{"n_layer": 14, "n_head": 5, "vocab_size": 32000, "norm_eps": 1e-05, "positions": "learned", "attn_scale": 0.125, "bias": "all", "parallel_block": false, "init_std_up": 0.0234, "optimizer": "muon_variant", "beta1": 0.9, "weight_decay": 0.014, "batch_tokens": [32768, 65536, 98304], "seq_len": 512, "doc_mask": true}
MLP neurons of a small language model. Each row is named by its layer, matrix (up: input weights) and neuron, and shows model dimensions 48-143. Each number is 128 + 24 x the weight over its row's rms, rounded and kept within 0 to 255.
A block is one neuron, or neurons of one layer that tend to fire together. Before each block is what it responds to, as a language model described it from the Wikipedia text at the highest values.

First token of a parenthetical or appositive right after a name, such as a, who, née, born, aged, or dates in parentheses.
L3.up191 [162 108  88 147 166 107 109  97 125  93 147 140 116 134 107 138 189 127  72 121 126 135  77 101 156 126 153 139 108 115 111 126 113  95 122  89  94 104 132 108  93 151 115 103 176 108 121 141  95 162 142 148 105 114  98 129 149 159  81 130 118 131  85 163 131  80 126 159 153 151 122 108 138 124 154 135 142 117 141 139 119 132  86 152  99 101 123 139 166  83 162 160 142 134 120 108]
L3.up200 [136 118  90 173 142 119 149 152  77 165 148 124 151 141 150 160 159  94 106 111 110 111 124 120 137 142 110 128  81  95 131  96  80  85 142 149 157  94 154 102  75 103 117 123 168 162 121 148 117 118 140 113 121 107 121 151 101 121 162 124 137 119 136 143 109 133 136 178 110 159 114 119 177 129 152 167 109 142 111  99 117 155 124 122  97 112 133 127 107 158 116 172 110 112  99 144]
L3.up373 [170 130  99 127 139 137 126  80 125 163 137 147 116 149 163 119 169  82  98 122 129 154  87 108 175 141 183 131 134 133 138  84 137 124 100 130 151 104 145 130 127  82 143 113 143 104 135 109 114 112 110  98 100 107 156  74 167 150  95 166 118 127 131 125 126 109 156 104 100 106 109 120 108 117 139 120 146  86 116  87 141 131  72 116  79  83 109 135 130  88 117 167 134 176 120 122]
L3.up1256 [ 99 103 131 169 123 112 137 148 143  98 134 127 149 142 119 128 125  92  88 120 154 106  95 120 188 151 128 103 106 149 131 129  82 119 102 105 162 134 156 158  87 132 125 124 162 117 104 109 132 140 107 166 137 126 138 115 100 112 104 117 136 131 115 147 127  89 131 174 113 113 133 127 133 106 114 126  78 118 123 143 132 132 106 117 140 144 139 119 166 134 163 150  95  97 165 131]

Line breaks between Wikipedia paragraphs after a sentence-final period, leading into section headings (== History ==) or sentences (The, In, He).
L5.up885 [117 108 144 155 126 105 115 135 156 157  89 163 117 148 101  97 139 147 114 142 130 157  94 106  89 139 150 141 144 124  98 109 120  96 147 138 134 137 154 102 112 130 121 106 119 128 104 167 100 130 121 151 186 140 137 147 116 148 176 120 144 119  94  62 125 135 159 115 140 152 108  90 134 150 117 123 120 143  98 100 138 120  82 139 130 109 160 149 137  77 121 127 137  66  87 100]

Line breaks right after a sentence-final period that end a Wikipedia paragraph, before a new paragraph or == heading ==; also table cell | separators.
L3.up189 [116 126 107 138 108 159 156 137 154 149 135 150 166 144 137 150 125 114 138 133 160 143 114 121 102 108 161 110 129 153 103 148 128 106 124 133 106 158 151  93 119 111 138 100  99  80 133 159 109 139 139 159 116 157 143 174 110 114 147 119 162  86 129  77  58 172 150 151 121 148  95 147 111 136 155 122 128 153 106 107 135 135 144 135 128  96 129 104  82 115 140  89 152 121 134 156]
L3.up484 [124 130 163 148 163 134 146 138 102 143 152 159 104  96 141 124  90 133 140 164 130  93 132 167 114  84 137 107 131 115 139 136 140  93 120 122  98  96 179 121 109  91 119 103 111 103 105 160 124 101 137 160 134 161  98 107 133 156 173 150 159 131 157 121 104 119 109 134 117 135 128 145 131 126 142 112 128 138  92 195 125 162 124  79  88 126 153 130  80 110 157 156 141 103 112 134]
L3.up818 [125 142 148 127  93 150 138 105 101 137 135 122 144 108 126 137 115  98 131 159 128 159 112 163 134  85 114  95 131 146 106 132 146 108 132 126 115 112 120 115 130  81  67 117 126 135 153 140 119 110  86 123 171 108 148 168 135 171 161 132 109 148 121 150 126 132 114 189 145 124 148 157 119  99 127 142 162 172 159 160 129 145  99  73 115 145 112 145 117 114 138 169 174 128 101 130]
L3.up1195 [ 95 133 143 107 100 134 107 140 117 101 144 134 127 119 129 184 127 135 124 137 144 109  87 137 150 142 126 119 113  99  90 138 133 113 135  91 128 155 135 140 130 120 131 144 129 133 128 141 138  98 143 148 180 128 153 119  67 104 175 122 128  81 141 104 130 101 182 156 141 137 174 109 107 102 146  39 124 168 131 167 122 129  80 134 131 109 166 154 154  91 149 134 133 116 108 131]

The word right after a number or percentage in statistical prose, naming or extending what was counted (census, sports stats, polls), e.g. appearances, deaths, of, at.
L5.up172 [137 102 143 127  85 114 149 133 130 123 143 143 139 102 159 124  90 156 144 143 111 140 111 113 127  83 118 145 131 154 113 134 138 134 137 115  96 117 125 139 109 138 105  93 141 160 136 134 141 144 163  95 150 121 117  92 144  94 166  80  98 117 118 102 141 125 125 140 143 109  99 173 102 160  53 103 104 131 123 135 126 118 102 118 112 123 126 126 107 177 128 145 114 139 126 140]

Line breaks right after a paragraph's final sentence period in Wikipedia articles, just before a blank line and a new paragraph or == heading ==.
L7.up43 [110  86 105 128 122 127 100 120 148 112 163  93 134 128 120 143 174 174 149 119 140 157 123  96 111 127  71 150 106 148 122  92 131  78 167 118 177 107 173 164 141 107 107 128 137  80 117 164 145 122 154 132 198 154 141 117 100 118 146 151 123 135 164  76  89 112 127 184 131 107 123 134 103 147 114 136 137 168 126 110 103 120 129 123 148  92 125 172  81 126 120 121  98  85 140 116]
L7.up45 [127  96 143 143 125 102 107  81 144 120 122 110 135 131 157 167  90 130 128 120 125 162  97 133 121 130 119 119 114 136 135 136 144 114  84 143 126 156 125  79 154  94 148 140 123 138 110 144 150 137 128 127 168 100 138 117  96 139 136 130 181  86 129  89 143 111 144 135 182 111 153 112  97 131 158 127 159 160 145 153 139 161 176 175 143  62 128 151 116 121 114 143 125  85 116 118]
L7.up104 [ 87 177  62 121 108 113 124 159 134 113 119 144 101 127 160 128 128 111 184 106 109 154 116 181 106 155 111 139 140 144 109 107 152 112 182  87 131 159 165 127 103 130 143 139 177 127 155 117 131 118 152 132 152 157 135 118 141 132 119  98 121 116 126 107 114 148 105 151 131 109 136 129 129 124 133 164 123 123 129 137 154 101 146 114 148 124 123 158 137  86 132 178 149 136 101  87]
L7.up123 [ 97 108 134 139 127 105 111 163 128 148 143 117 110 138 127 146 131 159  80 139  95 137  97  78 142 121  69 189 128 162 154 126 160 100 100 126 114 121 164 118 179 157 109 165 121  71 127 136 139 157 151 163 140 145 136 110 108  97 149 104  94  99 144 131 112 147 124 170 105 117  88 147  97 151 129 157 138 129 108 156 140 143 137 140 159 102 182 139 147  99 181 130 127  91 151 109]
L7.up165 [111 154 138 136  60 117 137 120  62 111 117 125 122 133 120 134  96 147  81  88 149 144 120 146 105 136 125 171  97  78 117 134 121  86 162 125 126 101 151 110 173  83 128 159 118  61 121 125  98 137 158 146 163 124 118 166 149 108 123 128 163 137 124 117  94 138 171 194 161  97 144 157 147 174  89 150 117 121 113 180 123 177 159 146 173 109 136 132 132 121 112 116 111 137 130  83]
L7.up167 [125 129 155 152 105 111 163 112 134 109 132 143 141 131 129 130 109 154 139 189 172 138 152 136 126 132  63  99 133 140 134 132 132 133 134 120 145 141 137 145 131 119 120 134 131 119 117 129 170 171 133 148 168 112 138 140 114  92 130 139  95 119 143 112  85 130 159 138 155 123 108 121 132 151 130 119 147 161 127 123 124 157 145 167 154 122 130 151 112 122 127  94 134  96  90 143]
L7.up197 [105 135 138 125 107 116 122 128 163 141 123 136 113 120 138 186 112 147 117 142 141 129 133 156 124 125  78 127 107 108 107 138 158  92 127 159 119 107 148 118 146 159 125 180 136  81 136 166 147 145 151 133 160 125 142 119 105  83 114 132 114 102 130 106 131 118 139 196 146 105  99 166 114 169  86  99 125 161 136 149 112 163 164 141 165 121 159  83 108 125 110 144 154 143 122 111]
L7.up207 [111 153 149 131 103  74 147 147 173  77 170 156 139 118 149 148 113 126 102 130 156 165 140 107 115 144 119 165 104 131  99  90 127  75  91 102 139 105 169 141 179 138 133  98 110 108 132  99 147 145 179 115 143 157  89 141  92 115 168 134 122 171 130 109 135 113 144 206 106  96  95 124  99 157 137 116 185 135 107 148 117 143 138 131 115 108 127 144 120 109 127 129 150 101 113  85]
L7.up264 [116 120 141 147 119 126 135 124 146 117 119 157 169 183 150 147 157  86  91 155 147 163 136 107 177  95 110 135  89 150 120 170 124 155  98  96 172 123  89 116 117 134 107  93 110 116  95 123 139 125 129 118 159 157 129 142 102  94  98 149  85 134 139 148  56 121 150 172 172 150 156 110 113 163 143 147 152 158 112 120 115 125 188 164 177  94 138 103 121 107 104 114 112  96 112 121]
L7.up411 [151 124 148 110 105 113 110  88 160 186 165 110 144  86 129 130 116 148 143 151 135 160  95 147 112 156  96 147 116 140 148 124 155 121 132 126 131  69 125 122 154  94 119 171 114 137 126 120 152 133 143 142 158 152 150 131 113 104 160 152  97 103 112 121  94 121 139 135 148 150  86 119 107 187 102 119 107 125 108 120 133 126 160 148 146 131 157  71 116 101 135 151 142  77 109 125]
L7.up423 [139 137 148 147 102  97 123 128 119 103 149 134 136 119 126 121  88 152 166 126 118 141 115 113 105 148  99 178 115  94 162  91  93 111 135 117 168  92 159 104 172 130 128 167  77  76 100 154 143 133 124 148 156 138  88 103 110 118 130 143  87 126 123 126  68 144 126 119 143 120 106 124 138 168 115 118 139 174 109 136 157 141 137 129 143 106 118 148 112 127 112 121 113 116 103 106]
L7.up455 [120 117 110 146 123  98  65 114 124 136 128 121 127 142 163  79 131 151 122 135 135 151 132 131 121 147  93 134 105 144 136 141 137  98 104 110 130  85 135  98 153 142 127 116 101 103 156 134 128  84 184 142 150 117 143 114 108 139 149 124  96 129 156 120 113 128 154 184 177 144 107 112 119 156 123 109 134 116 111 137 116 120 154 102 170 128 132 115 113 107  77 115 134 138 129 152]
L7.up531 [ 97 154 123  93  97 147 110 118 113 150 161 158 117 114 151 140 125 167 149 129 150 145 110 104 113 124  92 162 102 110 116 100 126 107 177 100 131 116 152 128 155 132 121 125 119 109  98  82 145  94 183 140 156 130 121 181 103 116 152 133  97  86 126 119  84 133 147 149 172 105 112 161 113 151 143 155 148 175 130 161 125  77 168 122 155 130 129 141 145 124 131 108 118 120  93 121]
L7.up840 [130 168  97 132 116 193 138 144 130 149 170 182 115 107 130 166 119 162 113 141 107 161 112 112 106 118  91 170  78 143 130 102 151 125 119 128 114 104 144 129 163 116 109 134 136 123 127 147 150 110 156 164 184 145 131 150 100  89 132 143 110 143 145  77  88 139 109 146 129 123 109 159 104 179 131 182 148 172 162 143 131 122 145 149 168 134 116 116 107 146 114 148 146  88 139 113]
L7.up906 [110 148 122  97 104 138 123 135 133 120 129 158 156 129 160 144 104 163 148 139 148 126 106 104 136 127 110 187 118 139 166 131 168 143 130  86 146  98 153  96 165 124 118 143 136 110  86 151 125 128 195 138 156 147 140 103 109  86 147 132 113 141 138  76  88  81 116 119 142 117  96 126 125 167 133 118 130 153  98 107 119 124 140 125 182  97 162 126 131  98 112 116 135 100 117 135]
L7.up1213 [109 109 119 134 149 136 129 134 133 123 167 110 135 183 151 138 170 109 142 125 124 158  98 109 138  63 138 138 124 111  84 145 117 100 109 111 119  99 142 130 102 109 124 118 130 128  96 130 115 150 133 123 117 145 138 131 134 123 107 127 113 164 148 139 158 136 102 109 121 136 127  83  86 123 112 150 132 130 119 142 147 110 135  71  77  94 119 153 119 134 120 138 157  99 151  92]

Predictable continuation words inside boilerplate census, climate-table and infobox text, such as "no spouse", "Native American", "Mean daily minimum", "GNIS feature".
L3.up143 [116 122 119 155 137 102 111 104 132 160 104 123 139 130 139 111  95 111 126 139 109 145 101 114 121 116 128  86 150 115 119 136 130 137 135 137 154 150 114  94 168 136 125  78 138  96 111  99 106 139 122  89 120 103 128 118 147 149  95  94 165 105 116 149 181  77 109 162 144 100 113 162 152 101 144 112 137 130 126 100 134 117 127  44  72 133 115 128  97 156 116 132 124 162 111 137]
L3.up563 [146 143 157 124 134 102 152 141 145  86  94 159 145 139 144 144 144  98 166 116 126 142 139 133 109 167 136 105 113 139 113  89 128 134 140 129 149 157  99 139 115 128 123 147 134 106 140 108 109 125 112  99 115 136 118 113 114 156 162  72 165 133  70 144 148  65 159 126 127  83 101 127 158 106  96 111 106 100 105 105 104 115 109  89 105  77 113 150 118 166 115 124 147 148 111 136]
L3.up868 [174 140 113 156 118  88  87  84 137 120 139 125 112 143 145 135  88 164  70 142 157 134 121 113 140 111 118 111 135 126 114 102 110 172 118 136 160 143 151 127 155 139 126 127 160 123 168 147 100 132  93 113 132 151  67 132 136 117 163 122 120 138 135 151 103  69 106 175 119 140  96 137 126 145 146 150 126  76 125 171 133  81 140 115 117 140 141 183 135 113 137 130 135  83 114 142]
L3.up907 [149 125 105 104 102  96 104 159 160 148 120 120 124 145 159 114 116 115 112 137 129 149 100 115 145  86 129 164 160 136 120 123 120 146 147 136 120 125 110 165 135  86 149 120 133 166  93  94  91 122 147  78 139 115 150 127 119  96 142  90  93  96  99 149 110 119 117 131 178 133 110 126 160 124 137 138 118 150 172 133 116 122 167  96  85 128  85 138 102 136 143 125  96 121 107  90]

The token right after a numeral, usually a unit noun, hyphen or table separator, as in 65 years, 12 |, six-year, 135 minutes.
L7.up40 [102 105 146 138 128 117  64 172 132 140 119 115 144 102 138 153 124 109 143 125 134 147 113  84 104 122 106 138  75 147 156 109 114 108 162 142 158 131 137 176 113 142 112 157  88 115 112 129 146 137  99 107 129 144 121 121 124  91 106 115 133 125 121 139 101 125 135 124 110 105 144 176 119 134 170  64 161 133 124 134 102 137 129 150 111  88 151 154 108 118 166 137 142 110 136 142]
L7.up82 [117  78 122 150 123 139 126 111  91 138  96 108 107 102 101 128 105 110 111 124 132 107 147 124  83 133 151 114 127 147 124 164 102 161 122 157 106 115  90 140 155 128 105 134 146 143 119  88 102 126 124 115 114 131 144 133 131 103 109  85 118 129 101 170 129  92 154 160 122 144 128 112 114 118  88 125 148 127 133 141 133 115 156 125 130 130 118 145 154 148 139 139  82 131 114 112]
L7.up129 [132  76 124 108 150 103 123 173 143 118 115 110 126 103 134  80 122 131 146  61  94 147 161 138 104  72  93 114  82 137 128 130 130 120 173 185 119  92 107 163 138 110 124 102 124 147  82 146 106 156 154 130  82 163 148 103 129 127 117  78 100 149 160 113 138 142 186 105 161  94 149 123  99 118 123 137 121 121 110 141  99 102 152 129 126 103 148 137 148 135 153 147 151 129 113 115]
L7.up182 [111 129 119 138 151 143  97 147 156 111  90 131 165 119 136 118 151 142  98  72  82 153 143 128  95  90 132 171 136 128 117 133 112 136 166 144  88 151 124 102 133 170 142 122 155 145 141 141 143 151 121 119 126 148 134 118 166  95 115  79 128  84 106 131 101 170 142  99 153  61 133 161 147 146 138 143  97 150  83 140  95 114 130 105 144 123 144 126  81 169 189 145 119 137 145 157]
L7.up355 [115  99 114 120 119 142 141 164  82 134 142  87 139 150 168 141 143 110 156 150 110  79 132 114 134 154 135 173 114 106 170 158 104 132 120 121 117 121 115 146 140 112  99 156  93 185 141  96  92 115 100 125 124 144 142 142 151 145 117 124 158 148 126 150 125 128  92 101 158 107 156  83 148 124 120 136 166 160 129 141 119  89 112 177 126 127 134 131 170 139 155 134 123 107 163 112]
L7.up424 [107 102 100 105 106 108 150 159 116  78 142 121 123 158 122 121 106 120 149 152 103 160 135 110 163 136 105 106 138 113 150  82  96 195 134  84 118  95 126 113 131 100 145 123 108 177 141 115 126 151 135 105  97 162 142 132 124 126 125 121 100 113 104 138 109 166 147 134 141 100 117 117 141 148  93 137 137 104 115 126 129 111 101 101  96 150 101 139  99 130 149 126 112 115 166 119]
L7.up460 [145 141 107 108 153 124 137 148 112  95 165 107 158 138 166 121 190 119 158 123 142 120 160  98 118 151 126 104  86 143 144 127 129 122 146 121 106 124 124 127 121 101 124 116  76 122 128 118 107 109 121 137 114 161 147 101 146 152 103  88 155 174 133 141 131 143 108  97  95 122 167 138 102 110  97 141 104 148 111 110 102  59 110 143 118 149 147 140 103 108 111 167 117 106 142  79]
L7.up546 [125  95 129 130 132 131 124  99 153  91 114 138 100 144 111 143 105 153  93 149 103 120 147 109  70 128 109  87 171 150 108 119 128 198 129 139 119 134 160 120 112 104  96 103 120 156 160 113 127 152 139  78 147 122 110 126 119 155  96  67 112 116 114 106 112 156 158 105 149 167 120 135 147  97 128 108 121 105 138 155 101 117 149 126 120 109 147 117 139 161 120 155 121 141  87 118]
L7.up588 [110  80 113 155 167 179 130 102 118 135  97  82 123 143 142 102 167 120 128 102 118 109 136 155 101 121 144 131 163 181 131 118 137 134 162 135 121 118 152 142 148 106 133 116 174 133 159 102 139 190 113 115 162 101 127  93 145 138 139 149 132 115 136 158 111 118 106 141 142 120 153 111  99  99 101 121  94 164 103 120 147  93 116 156 145 101 134 106  82  92 111 169  95 166 112 154]
L7.up704 [196  93 110 132 121 109 122 112 125 115 113 127 129 119 172 142 120 149 107 107 109 159 153 130 102  74  93 110  85 108 137 102 134  85 145 172 156 110 115  91 122 138  84 104 135 131  88 107 128  74 108 106 104 112 144 146 142 101 131 149  90 130 158 108 146  84  94 131 125 160 118 102 105  84 146 143 114 176 119 122 118 159 110  97 130 113 128 120 145 110 134 168 112 145 121 180]
L7.up802 [112 169 107 119 117  98 124 166 132 131 115 141 123  68 155 109 115 125 155 165 116 146 187 143 114 105 143  63 129 132 133 135 127 136 168 133 141 114  93 185 148  85 131 124 149 150  89 107 121 114 173 128  97 184 175 113 126 128 138 126 119 181 152 139 135 168 153 110 178 159 162 111 115 146 126  87 155  79 140 180  97 107 152 111 153 153 158 138 126 127 111 132 127 112 144 153]
L7.up851 [115 112 124 126 158 112 136 118 101 186 141 131 130 125 128 145 134 149 165 133 121 142 139 127 147 105 116 123  80 160 125 149 181 120 122 100 116 148 111 106 164 132 143 119  95 110 119  99 113 127 126 135  91 151 142 177 140 117 111  80 140 170 142 121 123 157 135 138 142 148 123 110 128 113 147 108 146 112 135 106 170  89 155 125 123 140 149 151 131 116 137 148 119 143 120 111]
L7.up953 [139 129 128  98 182 167 133 157 103 136 114 152  96 110 126 117  88 113 114  80 142 136 156 131  97 198  86 139 141 158 154 125 144 141 152 132 146  74 152 100 128 151 142 117 131 111 168 127 142 143 163 143 106  99 179 134 149 168 187 206 102 141 135  83 111 133 154 127 146 169 141 128 132  98 146 128 176 118  98 111 158 163 155 140 118  82 125 132 142 123  96 132 146 130 113 120]
L7.up1080 [132 109 157 135 147 130 146 130 104  95 132 139 115 128 136 117 112 173  79  87 123 125 143 128 106  93 121 129 121 124 138 125 123 152 108 107  84  92 150 139 134 105 119 137 151 125 127 148 117 133 126 102 124  87 136 149 143 109 128 100 102 100 114 165  99 135  87  92 128 123 133 132 134 126  72 153 167  94 145  91 136  60 134 208 144 116 129 140 106 181 123 132  95 108 142 157]
L7.up1093 [140 116 102 122 149 140 133 159 133 129 127 137 160 144 157  97  80 120 147 137 156 138 135 127 180  70 110 117  87 139 134 131 158 145 148 138 131 177 138 168 104  96 150 130  91 172 127 137  64 180 142 117 157 137 166 138 123 102 108  72 171 121 131 138 128 156 131 117 154 132 166 138 162  54 111 112 150 184  91 134 152  97 148  78 140 115 146  94 121 166 128 145 124 102  86 125]
L7.up1237 [172 126 139 150 127 167 114 164 151 132 131 120 161 102  97 131 126 150 144 111 122 133 130 137 104 112 153 108 124 174 152 113 108 146 124 152 117 139 108 137 108 128 157 137 136 139 127 122 125 131 117  97 103 147 116 189  85  93 162 130 106 130 139 139 127  87 186 111 139  96 123 131 149 101  84  98  85 156 126 139 165 125 109 131 143 124  71 106 159 161 127 113 130  94  92 101]

Fires on the token right after a named person's surname, mostly possessive 's, also was, (, |, or of, e.g. Lin Biao's, Tarzwell was.
L5.up820 [107 112 112 133 111 132 120 106 106 138 123 124 103 129 139 111 156 129 112 153 119 154 147 160 133 174 147 141 127 115 162 146  94  79 107 143 140 109 157 107 117 114 115 118 139  93 130 159 140 120 118 106 129 115 153 123 125 101 120 150 149 157  77 113 108 107 121 113 138  89 156 139 142 154 133 135 101 109  78 112 142 103  79 165  63 134 144 102 161  95 136 147 152 123 129 117]

Token right after a person's name ends, like the period after an initial, or of, said, is, in bibliographies, reviews and bios.
L7.up27 [121 115  99 125 152  59 144  93 101 145 130 132 139 103 137 156 165 141 140 171 141 149  90 180 141 119 122 142  85 111 125 173 140 128 110 157 124 123 159 157 134 175 149 114 133 131 141 153  92 150 101 118 150 122 124 142 125 177  99 150 140 122  94  66 155 145 115 124 153 107 170 147 141 160 143 109 140 102 123 166 136 131 115 145 111 129 119  72 122  95 112 138 100 108 154 103]
L7.up65 [ 63 107 164 137 155 156 135 139  95 151 131 164 142 109  99 108 146 152  92 129  87  97 125 111 137  93 130 114  80 120 130 117 131 144 134 141 134  95 145 135  83 168 152  86 112 145 145 140 131 157 120  93 130 102 150 180  99 141 112 101 112 137 148 115  92 128 111 114 133 112 181 144 139 118 125  96 128 110 166 115 173 152 132 120  90 168 166 126 156 160 159 112 162 130 104 128]
L7.up85 [118  95 171 126 109 119 143 169 100 146 118 120 125 131 147  81 123 198 125 167 170 144 139 132 124 144 144 102 104 141 149 160 103  91 117 153 118 126 140 132 124  96 164  91 140 154 115 138 136 117 145 107 140 123 124 179  73 129  95 107 179 170  96 121 126 101 147 104 186 144 143 128 148 138 153 128  94  84 162 132  79 159  93 143 108 116 125 130 176 100 160 119  93  77 129 123]
L7.up138 [129 147  95  86  79 147 113 137 130 146 145 146 122 127 145  82 113 112  96  95 113 126 119  99 108 171 146 103 123 116 109 155 133 107 124 151  76 142 144 125  91 152 115  89 148 107 144  95 125 170  92 117 132 122 112 140 141 156 123 163 161 153 115 121 118 141  97 148 170 101 165 100 159 135 135 131 145 131 112 143 144 101 125 148 136 163 120 140 117 142 152 137  87 103 126 124]
L7.up347 [120  98 147 127 157 138 145 152 124 148 109 117 147  90  92 131 114 134 102 162 107 150 151 104 142  98 151  73 133 112 162 146 111 174 109 135 142 125 154 126  84 120  87 123 164 123  84 138 133 162 113 154 129 130 136  82 124 159  99 128 135 151 131 121 116 148  97 109 137 149 128  91 103 110 157 138 178 114 166 156 109 118  83 128 124 133 144 135 128 118 135 169 152  94 101  89]
L7.up394 [101 160 141 113 108 112 147 131 146  98  69 196 122 133 100 118 149  88 130 121 137 120 143 127 103 123 176 121  86 130 163 147 132 172 115 133 107 123 148 180 105 168 127  67 118 144  97 151 119 129 159 142 108 158 156  78 123 126 123 148 102 102 140 119 135 129 152 132 150 158 118  89 121 144 147 101 154 149  91 146 119 160 133 127 151 129 113 106 179 140 117 112 103  89 137 137]
L7.up479 [133 115  98 115 139 150 127  92 154 155 118 106 134 127 200 128 143 148 116 141 136 138 122 108 102 119 160 146  97 119 162 152 111 122 110 147 164 113 119 157 108 141 127 119 167 149  92 120  90 119 152 132  98 105 135 109 120 118  74 165 126 140 125 111 106 111 105  97 113 125 162  72 126 122 108 155 113 117 123 130 101 124  88  97  99 102 124 146 110  93 133 158 120 137  97 143]
L7.up579 [124 145  91 138 118 105 120 154 126 125 123 131 140  92 145 123 139 134 118 129 146 134  79 163 128 126 124 151 151 106 131 156 164 123 160 127 107 138 153 138 124 119 145 143 120 137 190 135 123 142 166 107  99 161 165 124 128 119 139 165 119 143 132 124 135 131 110 121 144  88 173 127 102 103 120 148 120  97 121 119  90 120 147 134 109 116 124 111 124 130  95 165 147 124  79 141]
L7.up584 [110 121 155 116  90 139 131 160 163 125 153 137 160 136 114 102 135 125 144 108 107 118  99 123 100 149 135 146 161 137 143 168  89 113 134 129  97 109 146 151  89 102 143 129 133 165 139 131 147 116 153 118 100 163  95 125  73 163 130 123 158  88  88  82 148 110 147 152 151 127 166 111  95  93 134 156  94 115 128 129 137 134 123 137 142 143  73 141 147 134 136 105 118 127 122 125]
L7.up593 [139 104  90 107 172 108 115 137 140 126 144 112 132 132 149 119 103  93  97 154 150 141 122 110 109 125 137 109 115 126 144 107 103 107 122 161 101 133 183 104  99  81 121  83 174 145 114 170 150 120  96 112 142 131 125  74 122 102 114  97 145 141 118 147 157 128 126 142 133 121 127 125  81 112  51 126 121 139 148 138 110 133 126 129 132 116 155 108 155 109 130 176 132  90 125 133]
L7.up667 [152 134 165  99 149 115  96 150 121 104 138 113 137 126 125 123 110 126 155 169 127 129  87 168  88 136 111 114 118  99 135 162 142 128 141 169 122  92 149 130 148 147 144  99 172 142 138 115 150 144 110 108 160 129  86 156 110 139 105 168  68  86 153 108 162 119 132 130  85  85 134 157 138 147 110  89 125  88 132 113  90 173 177 133 148 123 149 128 138 114 147 127 111 101 116 152]
L7.up789 [142 128  77 131 130  97 158  82 125  94  99 114 130  89 150 117 150 160 132 156 112 124 137 165 149 139 137 174  88 117 117 154 140 111 144 133 116 134 130 167 124 144 125  92 129  92 114 149 133 127 146 131 130 149 126 198 121 114 120 153 146 142 102 120 171 158 130  94 125 122 172 100 160 147 141 136  94 124 110 130  74 151 143 122 166 160 120 135 164  96 118 185  81 117 155 135]
L7.up949 [161 115 135  88 174 136 120  96 136 138 112 152 141 182 119 100 131 100 137 186 119 139 110 169 136 149  94 155 115 122 111 168 149 141  79 142 118 112 136 159  97 141 124 130 131 171  93 135 118 143 110 145 112 135 131 139  87 151  93 111 121 138 106  81 146 157 126 139 146 144 154 113 112 134 129 111 118 109 130 136 128 153 132 136 111  91 128 107 130 142 142 117 105 108 134  84]
L7.up1118 [115 138 147 161 139 132 104 145 106 106 146 123 138 108 161 134  86 122 116 158 128  83 134 141 130 115 146 142 118 151 175  99 152 125 144 126 132 124 108 130 126 155 145  79 159 146 130 118 120 151 133  98 112  89  99 120 129 141  63 132  92 115 143 138 151 128  95  98 111 118 110  96 118 150 103 158 163 136  76 142 132 147 193 170 119 143 105 160 173 117 155 114 115 108 174 116]
L7.up1169 [107 126 129 144 187 106 133 130 123 157  95 182  93 113 128 129 167  93 111 161 106 171 125 120 145 127 115 120  86 103 166 124 100 146 123 149 142 147 144 113 127 121 169 112 146 118 148 104 155 130  95 121 114  93 136 139 121 149  96 102 117 133 124 143 139 148 122 173 119 134 143 122  94 131 124 108 120 162 145 122 106 131 119 165 123 174 101 171 153 122 117 101 110 108 103 102]
L7.up1252 [102 115 119  90  99  89 133 146 135  97 143 119 139 106 169 139 120 164 127 145 137 143 128 153 135 156 109 124 151 111 122 148 140 163 176 145 126 118 127 163 120 120 108 104 141  81 150 137 144 150 133  96 116 115 113 134 162 143 143 100 155 141 145 104 159 147 109 163 156 153 165 140 159 162 125 101 142 140  86 189 103 141 111 174 163 124 139 105 107 140 150 161 107 151 133 113]